python train.py --num_hidden_layers=8 --hidden_size=256 --num_attention_heads=8 --num_key_value_heads=8 --head_dim=64 --intermediate_size=768 --vocab_size=4096 --hidden_act="gelu" --norm="layernorm" --norm_place="pre" --norm_eps=1e-05 --positions="rope" --rope_theta=68800.0 --rope_fraction=0.25 --qk_norm=false --attn_scale=0.125 --bias="all" --tie_word_embeddings=false --parallel_block=true --init="normal" --init_std_qkv=0.0778 --init_std_o=0.0 --init_std_up=0.0778 --init_std_down=0.0 --optimizer="ademamix" --learning_rate=0.000451 --lr_mult_up=0.668 --beta1=0.9 --lr_head=0.00441 --max_grad_norm=1.0 --warmup_steps=431 --schedule="cos" --final_lr_fraction=0.03 --batch_tokens=32768 --max_seq_len=256 --doc_mask=false --train_tokens=132800000 --max_steps=4053 --dataset="wikipedia_en"
MLP neurons of a small language model. Each row is named by its layer, matrix (down: output weights) and neuron, and shows model dimensions 128-255. Each number is 128 + 32 x the weight over its row's rms, rounded and kept within 0 to 255. Numbers have three digits each.
A block is one neuron, or neurons of one layer that tend to fire together. Before each block is what it responds to, as a language model described it from the Wikipedia text at the highest values.

Description: Second-half pieces finishing a common noun split after a short onset like st/cl/mot, e.g. cl-uster, st-age, mot-ion, st-amp, cl-ock.
L5.down29:134091127119135097143069143146139106100118142088126091147111073144114090082160094114062170145117120164117147157168119119126147201142116140083151128140121176127116133145095067104076120164131158088107056106190142170142122131171154130103158087083123103195166120185131102175145176113122177134098093093143113132166116175143173108077185117093194148139099138154151087086092165106160108161147
L5.down90:114134101073150175099116086096136120114153129122112110117087120194178062181192112147108126069123187106134123120110141122109168177115165128140152107121103132214066120164093127070077164159124175124115130163138141210170149132128184144078150136155139095106111128119107144177108176125134082145154099090100148097139165187089131156104168118121090095107138156156173133149098139147095134134083
L5.down95:177140129133148091145117116153155168116117099064071218161118088145143115147132104130107135145142186167116131171121138137129157140080118164143149067085172149151132109123111063159075102128107100125142116137121121217208167152050077117088120148193075175078128123132168114161060119144140183157108158055099077097128137126137086170108133088076133110129184125147158149063178187151081177089141
L5.down136:075189137064214098116175117084137083072153191134161177108084096155150132165179154144107093165164127103116125141226159169146100102112161121076158099093129183080146151131183165132063152184110100119072142115138125139137095115102105139095156129168119148130224055118125161121166117102177099149134101155112104107143088112129135120131144111130126096082175154112104133114184107086110118147127
L5.down209:124114120127118113186076151106139099110138089085172175121178093078139096145127134118079085144136149223219126133103122121127153112167154099063097098090166121159119124106153151153156124106164087143149110112112123251118154109051112094126077104151083155156121096113104094147125146136126111194163077146164128140108083149120079128073129095127127211084114133150140120155150214130149090091123
L5.down247:065155161160191184093120086127182082058108146107150154134125137128126146139162114075093092137149137132103088136138114196140129155160088113124097078156104141040154061138119101104153147137053124164073113117105179199134095183116155088165100104085104195109163126139125121134135129115162084158148154172102136176136071103141149116134130069136189138087124192169118078128145148139048062106119
L5.down435:098100151066100132126133051081114147160135077153118062140098117141162115162201106106067192170115074111093113185173149213064107105163139117155159087117105133126144130140122110102133130100088183084139105082093117255110141104161151167113125172135169104152129109129088115144139112107157135102157100117206147056086106130158121133209148090138133107121166160131121135102157144101149121144126
L5.down448:112160128107114094090144146070127154120083133135113077134172160143123154133153197107150147127096129103105132043131077138108181135066137101107152093089141139145098141127091095172121113125056153111168103120159162105087144118124156118117176113118162141121104140115146172161134153126198086130110112140162164134079132152115114108103145134132146180116120173160059120121153154111111108111145
L5.down458:199091085117135118131129130099117151121176081130127159142114079094182125103106142154116111152114103115126150111170211146151152078117202107116104101084117118109174142065123121160163106098109126064186165144181094161164143122112087136095122119116083180063127135152097144133124116072164159149162052120158128085077142124120107115177189114168125114104136112129173172105133229149106124159153
L5.down461:119098084159051164140129195110178116097094159122184182103117185144132104155172143146095131145102138104110103075122108130136088144141104091113079162125104139135179169128123117117117110140138107196129121078110097177126105092122153145121109133125124126125135088152095093152164141162092129136129146134181121084139063117142109096055128116183176134143114156090128178196109169137078138150160
L5.down490:148163133149149179143086104169123110163147152085133121185178098155108115122075095147099102112112132165113126137089172082127174165112171118160116170131128101155118167148124069151111145131107088143074110152176148255145147086124131168172125116103108148138193155148121097116122088122111150147125117077171100102133192152083110170089132140090169151110112131119117125078145145095157191075069
L5.down549:116099131137135192141103139151133122119120163135180151122075093084146120102127118098142114110222086156138151128139167121143127177161127145147074089096149096098095047106141124076179087151129187109085131130125104255141167088128151160109083090177098103119216100148076083165083088165121113163152211158132116148140101146102119134134165041129144130160158132123118129121156206165166127115125
L5.down632:106152155095213047115105158138093087155152102085158150175129135124115103150138110099059125088155147118165145093183150090127185136183109156080182153149121045137129188138065091082135145128124172129130118167167132174143143135107097108134133082115084132104121157070138159151150094151146139140135066132093210074102114105187113096150165125201144141156124145154061134113165173128120126098123
L5.down639:136138129153100072141087096111133092117169146111124191117122075111123116156095132125101096188063104120134067146139131114119195113139118104077131147103114099179183141191164135150096121093152124075117107178134135201129159113152126096131169099104047075142078120114148172104102150175138121133120098134069147106120140116129101114091102144177107152057132152154162182136108115137139151091114
L5.down734:107140123132121069181172141088110112148097128156142096155115112127119078083160149170057119162094129181191144149083129135165091116115124129134137114146110088114169090095088137113114072133152133116148166154144113255132127117165148103086125095113198104158147165088104143105194149138086139147093148137129109135175159096126137115154078115095151179085092132141132123036118202119093096116134
L5.down754:133122050169094149117112089160064071134149101194167137092111109129171146144172149154096144116160157159132121138093125140065160114109139161064125118161091184123173177105067111146193183107078123173160179152141131188115141105117151151092093179091142114141118129105195138162135100144068174181096144187131115127144127153097176178149203162119132056097142118130125195122159066133132133142086

Description: Word-internal pieces right after an initial v or V, as in v-ess-el and v-ir-tuous, plus mid-word bytes of accented, Korean, Thai or symbol characters.
L5.down108:120140112151139119132158133168061136134141086105098063146171128169074096114157080119162107139127124135140130171160173148139084091104191185075147075144143181107060176137075209115137149149125179084149168137088158136155181170092158124128147138154139154145132164143136133125142112167140174132128159137134072087134153178142167112188147142089104125126121107108140161093091121112121108144138
L5.down115:118133115117115105149136129125102128136092116150121189110127059070089158145132139054131142091140144127096068080183114147115104215124103126110119119152156134149120123107093127180177076112161063113180086182131102109163097142131055110186086131145137102109127101090109136167174138091083118160091107120138121155125117113135205051138091187144084141174090153149135150169137096128140095167108
L5.down162:205132142119091083100061202132108105155143124183094145150151143137135142092134126081133187089144142131118142149183164067153159138184158145167172114190101135114165116149138081126112151100106118105093094125108153129105095128089149145125121124149106109173142176188139099107099169094140158134159103122056150117172159114144149160134121119144107118146156144110119118071138100047081122098115
L5.down171:130124178127100141119139081099086173130144132055141157143156098117113113097143136130170136058096142147122125190127087070216134129107084168145121095190200120070117159124142130168148088094067146134141163189123118032176182146119130099175183179145175136137118119106116114085153116142145117066113115101090038141172150096104118073119102113072166181153168099114153142112090145107100149154139
L5.down190:124166133134161172139096112118093138123114129128175118093133123110105172083108161123127116199116145143113125098113124156168136134138146147193121078098152147119134107101164163095141161055091130136160097167128135255136122099150067174117114118132085147116092161128105086112111139094119207075080102120134091085097102106142130192179102091093159158112094106105128088122112109108148147152118
L5.down297:141116153109158142041097107135112125130130118108173115177136156099117133140121140085162073088186171134126064166144108147109138136138130119115103153076104083144132152141117123094144127176069154121142137154136098041123158160150094155151146146144120134103166109144108140113090093113046152089160179148192168120094137156097101135070104171144101139124111063114118144177122059122170113174173
L5.down321:105147097156163146188115116116167115126164158176175148200113068134154179051085135080105043027155125113138146153141082084089168127139198053110123138181135126138180118102131139078081175103136145126105117118097140105118118150132111098140137133108137093080088159121111081093113169167112187147127111108099135125142097085110082152132134030085164167053125170162127125192131164112144134168114
L5.down322:098158147106139172132133083125081100053173108143147078124085134111117123163136124055138136098109173102151146135128091176174108122183143114143111140104142126107125102101057114109157135111156199104160075173101119071084103136152108102138152112147129155133119144082121163078068152105083197126143129074160152122111142144109093116114133096190152127076082128099118146186125033085088132195155
L5.down351:120171084157103143194054147124070112138126139092132155087123141195144121100154154085116072115123082130150095132170171093114179151175139097113149124107179107179127187134124070095161076153144134154178095121119142133166098146068087147113114052185129128143162105095105073090093116120135084082142139118071097185117115140119096127180086097113173169134162156135159192118106102112152126187078
L5.down429:112156092135140076154085091121149117139091124106201131069124210115144149142111132078107115137101125132173096147116128108098100130159153077131156122115167133115137157129139138145140167091120152155145109180131085159126159143191040119114097162119152187109112122144128107126152120213099131116096133115186107091195139094157138160145114163169144130094116152137055088156126090145120120167106
L5.down486:128134109198117181148107108135113101121120156120151092114107158153094175146098106107081121154143140095185145105178057110146151112117130125140142165133126142144129129104078083072173153083129140137113142128135132065118097193151115141155159129163098250141078205108111135113082122087167055180137187134095088124082127118085116105108154100141144098118103172160108148123116106105058100140147
L5.down499:149189153164166124153177093119113161089071127083143144138100147125128128126134145082173103128144151136150129100113131143111097088071158149152155112107043107104107139163095109110116134114116137145088112127159151171132103142146069123121083148161106134121117130118133109103103148154078078094156044145079119100156160089066152152149115072142171119087135128100129128129154129119160102061110
L5.down531:102127066096120102173108136115112088129115152125143188118200123100129156148081122099117067162151135161148160137132142116146128168053081075143092179122119188077143170063127143121160097128079158137180121135130077140065123073135126164157131116158124120128128136030111182119098139114145127112096104123143134137142090176156089114088118083125088119129073124127140142160131136117078137153162
L5.down534:122135129100168165174111088108198170129179087166113141158136142155153226132141137138140092154089028169165097089131132071155124124103146096128148096106145142067151161037225093087166126107084093103190147149123118151145091112156140117092128141146160157134082096095153101067152107164124153128139073151095097110118136145102126145119141086109088148065135171130129120134156162110161103124109
L5.down592:139171142101154150154094111164089103138120143177141123089109186157140128090132067133091155151142138152109129110071156194087138081099109161106130115139085078099168128139119201171121084190113130097139146122141160183103193098062105088125127138156128189108144143142084105179056143133124200138176147084158164080131094137104106102142128052131074153034102132112182144142150118120108130150202
L5.down690:105186158152105105095099108133063091130138126106067188122110082093057155155167166104140146147129175126156098181117100122110123087112153128117073118100155101109120071094127191099115098123157130168217068118176126132080177136125102112118131175100103181171161094110130123097119111108130163149158141097223166110105083120123132159128122199146108134125079123144158095111100068103103144164159

Description: Partial byte tokens inside non-Latin or diacritic words and symbols (Arabic, Thai, Japanese names, °, −), plus word-opening pieces like ex (executing, exists), Ex, fe (feet).
L4.down47:122169149194064150112094083061120123143181178174118048135068135131126197140105156076179088160150167116125131115132142122163093119098138114194119081089123166085181106113085103111170167161137183101105133147168067119137127174156146103101107087175147135116155111151117096122151126110121132135140120038207076150138157139125096140096111123142161116137092121112123167141119152110064101175158

Description: Word-internal fragments, mostly byte pieces of non-ASCII letters in foreign names (Romanian ș/ț, Japanese katakana, Polish ę), plus " /" in coordinates, "br", "b".
L3.down7:144115232219142124103082092105149111119185133122167097214062145162173141120122139117215096124110204089172134147160139078086092126178104159145119059126071145111129150154095145089159164140103166093137112097156115142111158082170173119132054072131103134090187168170128140163176139097101095113190135074198143155104139130114093206087157125086170100100133121160118062134105095093141114142154
L3.down320:157153135173094158110118116114125116085202125170127083156108157133100183084033143103138098154166168070109142132104220168128065126125155128161140025143139125076084118138140102072131175081109133073156089105131104091168172118149082103116155162088115125077127176114113162165148157094099179196148130143184147178148131082086109140155118160164196127084127077178135171084115101134192055097136
L3.down440:101122172172141176106115190122079115083204160127169180135118146130069109127121109127179096073160183170158173132109129072132165130123152155128139147072140125109109108111154123133184141085122103081153096126118128063119120100066100126149094150140157122108119202094100158173077143150148149136178120081113074167099130134100080167081170127117173122137137177129151158110119020128165137157184
L3.down707:119118151112130135142123131141156112095134083076088109105076138149140097093157087079145099154134082163163094041104152150114104156087129170125092177164101118083160142150070179119152140161128185081128140127148187111096125157138148154103089111135140138100156138143106142146156162096110166164103183125108141132171176130193081091142087117127118151134075143139127137090095108203076118106106

Description: The word piece right after a lone capital-letter token opening a word, often at line or heading starts: F-or, B-e, S-e, D-ue, T-ent.
L3.down351:109181131155140158117137106099123169129121199147156122125141112077070123143134124112159137216111163130162109227107144159104124137144065123168131039109184085113096092156135193110035089113150108117081132124106136207145097152157121138114087156125126132131068131135117109163109116139112096139132159152143112113154154055109136201093130165054136163104166143072144148105093122089126116176120
L3.down511:068172153170173169122142111139150144110160129152134121143083131155149096069170134036144159222107064143188129148151101123149144181181130126147137120082143113094143132147111121125076173130153149175156129158134134102158091132142133138115098133126078112141126126145101162093177116133131094107167160106094153143125128152140090136131049095135152119042174129071167143074158116130152132143119
L3.down604:132127114161128131084198112121180121118163084121115180108114140123161158136133116141122214161148112079100160134100134090092142122107110107140187092161157091139160136184102100056075057102135139118126117201114102133148115105067120164079145147157134135151169149108132142141098122130161165079189162106117148122140160095233189087157151145072158152095083103143169138122080081124130119126189
L3.down673:101137139159161146109146157139137155160171151130158089053125192122075070132091194142091163121086109129145160135143107070095172142117143155104158133091136161158155149129115163098064074147067113102137165159120176132104129094135055118151112184141141200132075111106176121117146139174075135142082122138140130129145127127114083169131088128145133117156106092187113094171163078063131098093128

Description: Final word piece plus comma that completes a multi-token proper name, mostly a city before its state or country (Bost-on, Jopp-a, Nelsonvil-le); also surnames, plus a few did-not and don't negations.
L5.down26:132170116108145143117167197118101117127161062075134110119181137138100112166048123113073117163110140092153140135138111116116191100119103116113148108161184101095082100167111155064134157077128080154088156141132113167115124135116071127126129127113133141177115105125176149155182176142096184135164118166216144115137102117127108109117124151130080114156100161137133127111141113210111132123140
L5.down50:116101085155170136128162116107103167096170192107155120148150125125141130101141131136129068212156118112100122087088116158148146155133058126110104091156077154065117124109151115140106137127186181142129109116138105210091087161111078127116083133083071129115125100173146114124167092082146099112159139109149128124092099093150111125215070129096082147049152072101140118120130211127073053083142
L5.down94:165147095130063079129187123135110120085106160142076151167129131189157149141124112100134098185172135201107120128134194118111131159063116115145169064163099088103124063155097142131125145115191126147172105121103075255191109166158120152113132109138129133092158092121138134125158132133160111113157091123127127127086121152090106094077123068159126125164099166125097137161117153179089114125125
L5.down132:151122151069174103121111146163135127147144098151142125133108094104102137124059133151123125146149120132116145121168136161118151132121116113100080020071155131130144140106124119155113195152128095173203128159060152234131112129144133098112080169132111201108156183117113094142141106161109127103142145091124123130119138103087147137172108004190094087124101129112153111128167125106158140112143
L5.down153:127055094129145125139147119161133162126111146162109097093154093063154144113182122154119139116175084026134086084110130086108084092074093102128137138049153126096179151189119104144179135129132087173181142153084106142087149168128173116210100175106170119112084134157071107095113119106143158138121181197157086147123121103074098115122082053097102160128139122158141160080108149145100137084094
L5.down161:156165078114140119114082104126084058139145106146119172131102111136100122110114151191080149138181097109146194093158133151165167146115105105102116088141119183159106156095168118132143128087133078114122150166191053163107114123064116120142142149137143168145100168094146105135151139152174118123175098107142182160162164109167141150204054103149119150118178106147122106182118115099114145090078
L5.down246:167105078148124145135086172109124115118086057173129104171117125114167153150167153136142160108139119157141078138116101124160120146078159124128160146161150129046169131111079063134079121113143136162146105113095171132104134091148161143079176107140176099183146106085106141137092123121146125147148079091153182131148124126144079113136127125155128131158152156159136050104113110156176156141095
L5.down316:125096116146098083104150097108154106114147115163162120119191169188158121105119102129127186053200107217092118148150170103145139130087114105150132110070137138104158152152114125135153142141176160112172122041131118092151086127152146136108152138143124069121177183100110113118129072153144128089175141065164110184074122099138156089067116132090172114049107095092121131134097182129097088186200
L5.down331:154127127122181113138133132146143142169121082190157107090153130098126076148064120170118168178115141113143174135154146166122185120082136102166146009143110137148135133117103159108065112121113132156168118149094138255096105149150166112149084150130098221105122189106109137105136137128108100115110120116109094104142113103120156185139117045111148098131121105112101114084185136144162171100122
L5.down379:075109143125117154144135119078118144109102121113137092174127145169130143124202107135170069154088115114066124124138163169143038107145110094091132160181158143142142127196152104113133140154128162147137193124089135165132097081153169121107110151158218138121129149129108108096078157171140160097129100141100115098152084182101124063127179091154147147132123141085130157089144165080135083203089
L5.down403:120112183132117158164138148127050077085097124142123131104118105145113106146107128162075133175122158174152139086149145102126044183156118074075083037129098158110140092145133170140164098130170086102081110157126162202142171122160175100090174097136100141084065173146093125109136135148116067153159144141176174145089174104104137091146066111104117115109188120138068084099143232159120179116115
L5.down519:175126112105140151099150074099148173115124152130105131164135109167161131150135105123147132091128068147122136128136152050161102149108118080144109123166175048041124124143146097117128120122144190097188088233116133168131094158099101123090108077195114103100154095071165141057095137070071114171111168088115075148127215106073135121146128129158140168115163150115138098146129140127203131232101
L5.down526:137100144090139082110095157145134124161119096167138148153118128135134147122041109100113145131153106095174129129147148126143164144137143102120091000106101178136130110084161110114122134140167100136189171156085180198091118120135143142106157130132102182131122159131091122149145147149143088133091088114166101110171136112068142137046104003147169119149044048117143126109185145120147163107112
L5.down586:106138122057121129131127085128098126133108074222119105163152091162112137181145131134176105157158148078116122121156178138111066123142154147128088160117133126161127141159101132169164122157134177128097195113089063111157121121127108138081094100131109085092074122099173125105107072173148089147118171110110128082083175111106186117175125122150185067137151114151109152132119148173118075211159
L5.down638:156115151139193065097110072137095168158085116206043143145136136146112119169165138110121109104123121161105186109127176120095113155037131136155111119194186083091169164127083083119077116118155171114206168159124150123071088138102127087138135151096128152106109104106135145168078113079174166113084145113158126128142095135110130138121115149125171147179138128088139105145100153166142150142152
L5.down646:128085113161142122147085156126114104109116158127128169142136156150087113143071164116130123145077122099153196083057132133120098153101122160156166161158110149100153103126109134142082133090121124166106162137090139181135159123174113111105169147161089157145101092107139095152135152154147138084160127159121081112107125132098094164180136100075178110084137121104106161113180161131146152090082

Description: Short word pieces (often one consonant such as r, l, z) just after a capital letter inside names or titles, as in Gon-z-ález, B-r-igitte, V-l-adimir.
L4.down699:134130084142115128117180111154148161110146150175119162172137110099123092120112160070181125153187090164117104163102109139165140120135077154107053100126162125107161147080167141094116126147158151144150128132132168108116111093158137103133117151090158146116149153162146199084154050121081104128166116059136088097153094140158089134125062071113103121089126162138112128134121145115124067158159

Description: Short vowel-led word pieces right after a capital or lowercase initial letter, mostly in names and rare words: Sc-al-ia, H-ed-man, T-am-many, h-al-ocarbon.
L5.down61:130179128110098172132129121104145117154139165151127176090193124197167135111142108136182159104166156147086128055095126108056137144131134182145123147120131215084132101131141139134176125166129108109098133079114149126067115107167137138144149141121078111140159110123139152135149094129134096191110152120171123170149109122140104107073085180114125171177154131112157127105081098211098189111123
L5.down121:115088181123118125160096104175121071101160076132160127149104092132109159126121228151068137152143163166119167076169115127069149137063143093143150110105092103105140118147072159161133131102179104132127100125123132121130153110127089203093136143124121135108101106115181176114148136139160162154119136102092142098115144096116079086122095171129110040131131111172137119114154089124149133085139
L5.down149:105083162096068135189120139147119127157119184144105164168015162141161151135164147106153165112133087157092170104118168083097195155096063123132123131074184097127129137142132127137173130166149121166100115170082160137174170103191079183121131100168172128104081100083122158097113095163073156213163143154117133142135136164088114100157160158064096074145106108182076148162177141142157138121129
L5.down179:193167153080082107172157116168103145128112110117092130147180159120152079131154133064111090179122065174104116163100160113116212070133121149181140092104140024045018148137169127149153129137098094148098117124089156186157138110124158109126143162104113163114118102094144101148130125128129101136112148126130147149108160117097165153089101151073095165082136112105133107188134190136160089065097
L5.down211:119095087131135051183155125137044119103135142138139147159170111118080130085067136125093113133161191114132150074168164123137127115156176116166107120158107064142062143155119109123115106156160106173116089138106070242165115122062088110131133148103078146144121082131172120066121156098135172125093126149125140147145129135087133128160124147106111160146103125157179144122115105037109143090143
L5.down249:146114119121103124164118139159171115150079134143153137182113136119093147101132187144068157110158141158130136149138104086150172148112116131128170205129142157147130098161180110154121131119152125132089112110145137113105162077178046126101148176186092146076150075163091103145111098099168110157091089137091080096131155121133083162084139140102170110155061150120083143046158130164135148115095
L5.down282:141122124151095130168150154162144137136137135098174150152093147128095093101111131190086138203146159155167156125089190103105142110124103077075082153096112076148121160094151122143139143218136114136173129135121099191098151095129099117120110080164132129137121132122049147138163130151096148136140076129155124128105113141142131143109144094053116136139076143120089112159126160151161153132110
L5.down428:109138139159079194122091166094180144113112122128155078127125147103083109161128163131102086213123168113193179104141082169109069109091135101140185130110113109166115097071126123156149099146118103138124192123143131150148136090150129160071114156136076159136076103108082166108151096160092177207181099139087176174150141134163067164127145131137157093189170093111107177084145080133147098123084
L5.down463:134093116110131105186102088162190075142175130185107074128106176145098182163168167176055184139147110162139151123143157143184105133064114173101151152133160126111103098132164127131073147103116125057133121155102202178152161088030075205113129122147111147081138167076150143197158103128100109105164117170173146069087107121092113164109143123122130091131134162109131165106121110113137153141136
L5.down483:130146158128137156122131116041135177103152089172157099140184125091099157124106155086176130173071110167198131091094120142111100123131147094127123143085073062156049133111120119138204081137131118151069137107115150081109147142126114131112110056140112145122105100114161154102124161175160165139169099140152162116075111145150086080112070173118132135115145124134102125093128126111161147123096
L5.down518:181103097147122147094145091139139092135110161137101132163128145204143058131168102110086105044129124124127194146106181073159126144179164133159071147179128106105128097170160124147183142134096194122145079128119151021096124104162116130110126115131196123167105182118149109115117158105235099141147170084108107129168135157118132145105133190159122122164112165124063128110135105161103102144092
L5.down553:145116129087195106157141068141156110138107096103150147159185155082214170095102211060151112171132109131071078120135139114105137156160099181077135190121151145177121101137126099129129109113136148140161099097097177097085144144121127143132174092122069090100148136158131105142111130135120177149138152147174150197150149112124219093128171132140141098187138106078148127129149176161135146173153
L5.down660:161134155128150121117123157165178120176133192165043070177114090154099141112149049127133099120130142122127166120106120046155161095123208155111165197102135140096122125155163156103058133143143143113075093132150183069115175147130163150097172144100118156124103163121148055189104170115139106102161102149115134119132138101116137185089110123083093135122113160092066126155071115164070091180092
L5.down661:103184158126115151119094120138110101120126075086118166136138113124107113136066130120109178131150143118148179062150134129092183150097183187155136188130143128101152116115122107165096105152130148105105094158139123139189160105090085099108142115168146179092160130126073126180103167122117166146119075148128108190134105150148081187121148109127110198120142069170059101157127064115122130070126
L5.down662:168141116210162118141180092133139122133178139074169130110111146142196099126155165197173136142183145133097087155179103058118121100162134153117159107161119118117135179135062093117070125120135163067171124114163141119092094161112169184134133131128145088158077082146127122151119119107147136134107125140166159084121126175174108121049145139099154137137081107102117156106094105110090093125190
L5.down749:151196119148139109168124156082124125091132108114137193140084117128103144123175113099093171209056148117112115183165144128152167098070127090142161083106106102153044091130174184137070145098146128160133127106101165163112128144133163147109087116140125119128162078142107128168098119177106154110113100136094155113138073116163101157132095102172157164134148124155119155139116116113148147121121

Description: Final word piece of a multi-token proper name, usually a place, often its ending vowel fused with a comma, e.g. Ljubljan|a, Venezuel|a, Puerto Ric|o; weaker on person-name pieces like de Boer.
L4.down101:136102117138143169133138117107119090110143112172181120139155116132118110109128150115059125126095100127122138097146138150109108098052160172126162075140127123099150151129111123121150109106182109063076123111116114241164118087126100112117128152162116128150123142125118120113129148148130140143170089159150112124174108128088086131101185069129156082060098171143118148150062172143131043117117

Description: Commas, often fused with the end of a word or number, closing an item in a list or clause: 26p, 23,600, horses, races.
L3.down246:063170075139110147169144083096129129140135179147083092170108130125092166133140140157127173179116136146083136140108170112152154173057048076108090137143160080083149099165088120122151144191105169101128116112074109180154148155125148114105133048129163148182122151128179148072095108070138130141110177136143096093211146141147097160072178117121189113143097134128083097136119123171138133180118
L3.down359:127146189108149160115117148128192149180128107129140111141091118127155070142149025054063135094168121190155138144051088140091101113145083169143132157135106149058065188170054150080075148126078119141117133146133125019126146121139121104113085118122137140146138116161134096142141152168161141127072164135156126133189074159134153155091077126073189069158202136119192117085130124119118155157141
L3.down451:100118192108155089121050155149071117115109151133099118142175120107104134099085079135138197230102142106102110171150107126083134104142133184125141133087125112133153139149120139135123076124108137160149180132161135151143090123129116139139217104112094131082104087151107141109058127222116098124184127131159074097138105218157161140079109086120078153155143127088176093120152160107117134137120
L3.down530:209118164165110084098141081102115128070152102117126114110070152135137148073122139153157185108120105067131139108155146157091109177152114137087201098154162081091156111185130108149164133103118169086084198065144137105119123125089174157130145102168144063161085093126177090099090140103113131176142174160152123057093123143144157134157154180124080095167088107104113180092198130137111082136132

Description: Word-final pieces that complete a common word split after a short consonant onset token, such as f+ace, st+ream, st+op, w+inning.
L3.down179:077123126084116086139100097113118108140176104104134160083139102139173132128073182147122195143165159129150076129124154128160120168105191157146133082087079138120148055133168104086094177146122142153105110148196115141161205181124124167110123102140083059167110142077159086185125160150105157152147122094138143132074157103125143136157141089124090084147050104147200087094130125140121117090111
L3.down288:095123042137120136177110104163123143100112099114127161089104089125112139136146147142076168130124110184141099177114070131114134160157141149172150066126127161213152095146168138169169101156092128119056185128167067152111063118136116146147160110138179077172088113118121164175173060118132115113143126135079130171093178123091132098113190152094141087153146080107160100088129184159138141076148
L3.down445:132120094097128146079215110113154105113158148139099128158135093127120082130142130179143079142168137131129146166120124101139074158070096129149115163110113092111150083149147153112170126119101059158119111187166122073110097155134198150145165145120135111144129088182149119148160094124144181147113132116159114141164136059171135088091124178129164106084196137073186122105114105203071113122184
L3.down679:126155131139075102071136090143100163134140122108120175122124151112152144131127126173128214154112149116149125104091115109129204128146167147121164177050125044155087082102127158166126058158109122160066203109166107174141138088157073129165157100136126139119125125116191180153130165135109134140146115162126108161142111149076117164064065115117093135073181146097152090143115125139154133124112